config.toml
hidden_size = 256
tie_word_embeddings = false
init_std_qkv = 0.0312
init_std_down = 0.00441
optimizer = "cautious_adamw"
beta1 = 0.9
decay_shape = "linear"
final_lr_fraction = 0.02
batch_tokens = 131072
MLP neurons of a small language model. Each row is named by its layer, matrix (up: input weights) and neuron, and shows model dimensions 64-191. Each number is 500 + 25 x the weight over its row's rms, rounded and kept within 0 to 999. Numbers have three digits each.
After each neuron's rows, "fires in" lists the words (lower case) most often at its 100 highest values on Wikipedia text that the model never trained on. A number after a token or word is its count.

L19.up36:479455476525483567503477472486476489476492510510486521534511497556496516509497491449514495507496491472499548483582468499504509538449517490511506530530509494507503496529486484504498498537499485513507504486504528470508554499502511471513557514521482496513516509497512528554517505473516505486468489533471488522519503531483485477508482473479511526491518511524497484487468465518513525534511
fires in: "where" 29, "on" 19, "only" 4

L11.up334:541501473542562501527506529530510490472488484500514481541521532473507506524502505482542516492512473510473497485549471496494527494487503478508512500509474505500500457547473492505506489525493508471493476459529517501482532489524483516490518462518502494514520485519467494516492554462514499503523523481516494519519477487497501448487454462451535468477440539498523494492481489485514510476505
fires in: "him" 29, "where" 13, "hospital" 10, "hotel" 7, "himself" 7

L21.up788:493543523494522496532474521506486441502496501519485476498478489505511448502494484494538517540515529485485452521501456510546463476465507477511497527501505521483466504485534449523518473526461468516509540506497514495493482507513490466514539510496481513503517518464510535494506507497530509499502497495453466543482495509517459530482450490535560506509481500471491522470472510516496510569493
fires in: "2" 23, "1" 9, "local" 6, "zealand" 6, "0" 5, "certain" 5

L19.up446:514488499454469515446493493516491477476488535501551509513489518478512520476498497481510509505462480489501523537522519496483530502496490511513497489518492472489469526462484429467501489489524519498535468508494494553486486464554513471505556437502486488494470488473501512479507460482483527504529496485517473510562539535504469455541489500502550483485464493558520548515500491495511497534501
fires in: "of" 37, "michael" 6, "century" 6, "nursing" 5, "state" 4

L21.up37:518510490473488531496465514515499488462487506522474503499474494499500528514524517496453445514493490519492472491502534476513500499483511493486498491488479491519450499487490515539534507477511492497534516516509492500528466529494520479490475521540515496549514486542549508490508455521520485506455515466502493528453484480475502527488474495507515483505508479570501515498501478514468588461496
fires in: "an" 64, "any" 5, "another" 5, "anti" 4, "annual" 4

L8.up79:538500518527506539481477531491528518484472507468491502527533545519451501523516505509475487490483521482492534493509489479505502504475527469519508477507509482463487523494484503477529533519440483570455516473545488469479530489503537465469510513475468501543543537527430507473497470530485520450463505550539518511545450483470531502506514494482485468520486509485473512445488538498537501474495
fires in: "league" 29, "season" 16, "championship" 10, "round" 7, "football" 6

L18.up141:523533463507498507490477504512504494488490528475541499544488520502554505503509505483502530494467520529487505519530457510525523484486506472512479473526463450516486469543486504531502511476463466514492506469469520491492490505502506467537481488517480469535501482487519516489486392514478534496509519487539491501448481517495459486478475492494465481514473517542483524485476518494489523456521
fires in: "where" 20, "two" 10, "when" 10, "elected" 5, "such" 5

L12.up851:488509471470493476478495557516508478485514497465543499497504467515523453529483475514549476477466507465487495520508507514517467541477509492474473509538531485475482519507516488481498550559484489474503495490514492517514509482505501535449485474504478511529490549496509538513493502446454492492523508486455490512530493536470494483528466500489542450507497455481512491485511550491512523482520
fires in: "any" 12, "example" 11, "james" 10, "another" 8, "small" 7, "journalist" 4

L8.up465:486499477494465491507510509522537489504489518499499514472496469464478464501519506514451514503530556464483536488495484501507474509500536452487536460544464497496496519538484493525495509493475492461533474463491532483525515556521479522517450510495455518513522506501523480444509476549462473461467500510477522520521517488465542513493521503487542459509491463499486531500484488503518594532498
fires in: "born" 19, "also" 16, "sq" 6, "kg" 6, "km" 6

L11.up196:527486483528484566480495537497497466534457509523515477480531492516505484521515448502507465519499507551513518519521504482490488496478514507517522437487475492510494464479427476474506528480444524489484508505450554503524541478501517495499515508472519499512522504498476510538470497511471523498487516487540483502493452471520492488492468542536571453468489514521493489448471496501536516512510
fires in: "of" 25, "league" 11, "level" 7, "3rd" 6, "women" 5

L12.up294:495470513525487525522485542541513520517477491498523509535503517516515502520498513515511484547508556451486507449497476511502496480504502495517510469520513526494455475474485473444492504509481506515479497523513492500563480523522471494520532468495527561491495535479556495509495481500507481522490511500526503494476499489506519504493542509515521487508458459480460507493542529534538476468508
fires in: "until" 17, "only" 17, "day" 16, "days" 8, "third" 7, "everyday" 4

L12.up858:494496513496491484517495488532541468499474499498500519511492491520531492545460501471506526481483513484495485499500502508472501505476529493513482501536505494465487472522510510495519502542480477469484478486500516509517476507482536502542467497456511557488526540506499505514509511470531443484493518531522505502501489455423489445508520502503478486474461498523485521534494532505482512471505
fires in: "only" 22, "under" 13, "development" 8, "swing" 6, "express" 4

L21.up347:497460497496500490524473533546506467491475465492466493482508491541538490510525522497495492498523498553483546469541505523521475503464554507498524455488505478476486507519499522482518501504520516523510515486496470522505506529492462533481511520499528487482494544519538511552499474498499504492492521508422495543478508520504468501505459513524488502523483442512527526495533484518516503486487
fires in: "0" 27, "1" 8, "2" 7, "3" 6, "was" 4

L8.up52:510497492510496501474479542523522515498486525484504498518552479539483448501527501485536462518512513478494512501540477498540490512464506474504502511509465466515504468512499520500503541478448509549496525487516524534529504519499498494486485560471476507517491532510464493524498518521507569456505484487464461492523477509468504519486447517565552500532451539541523497471520490498534521514499
fires in: "league" 33, "club" 16, "leading" 8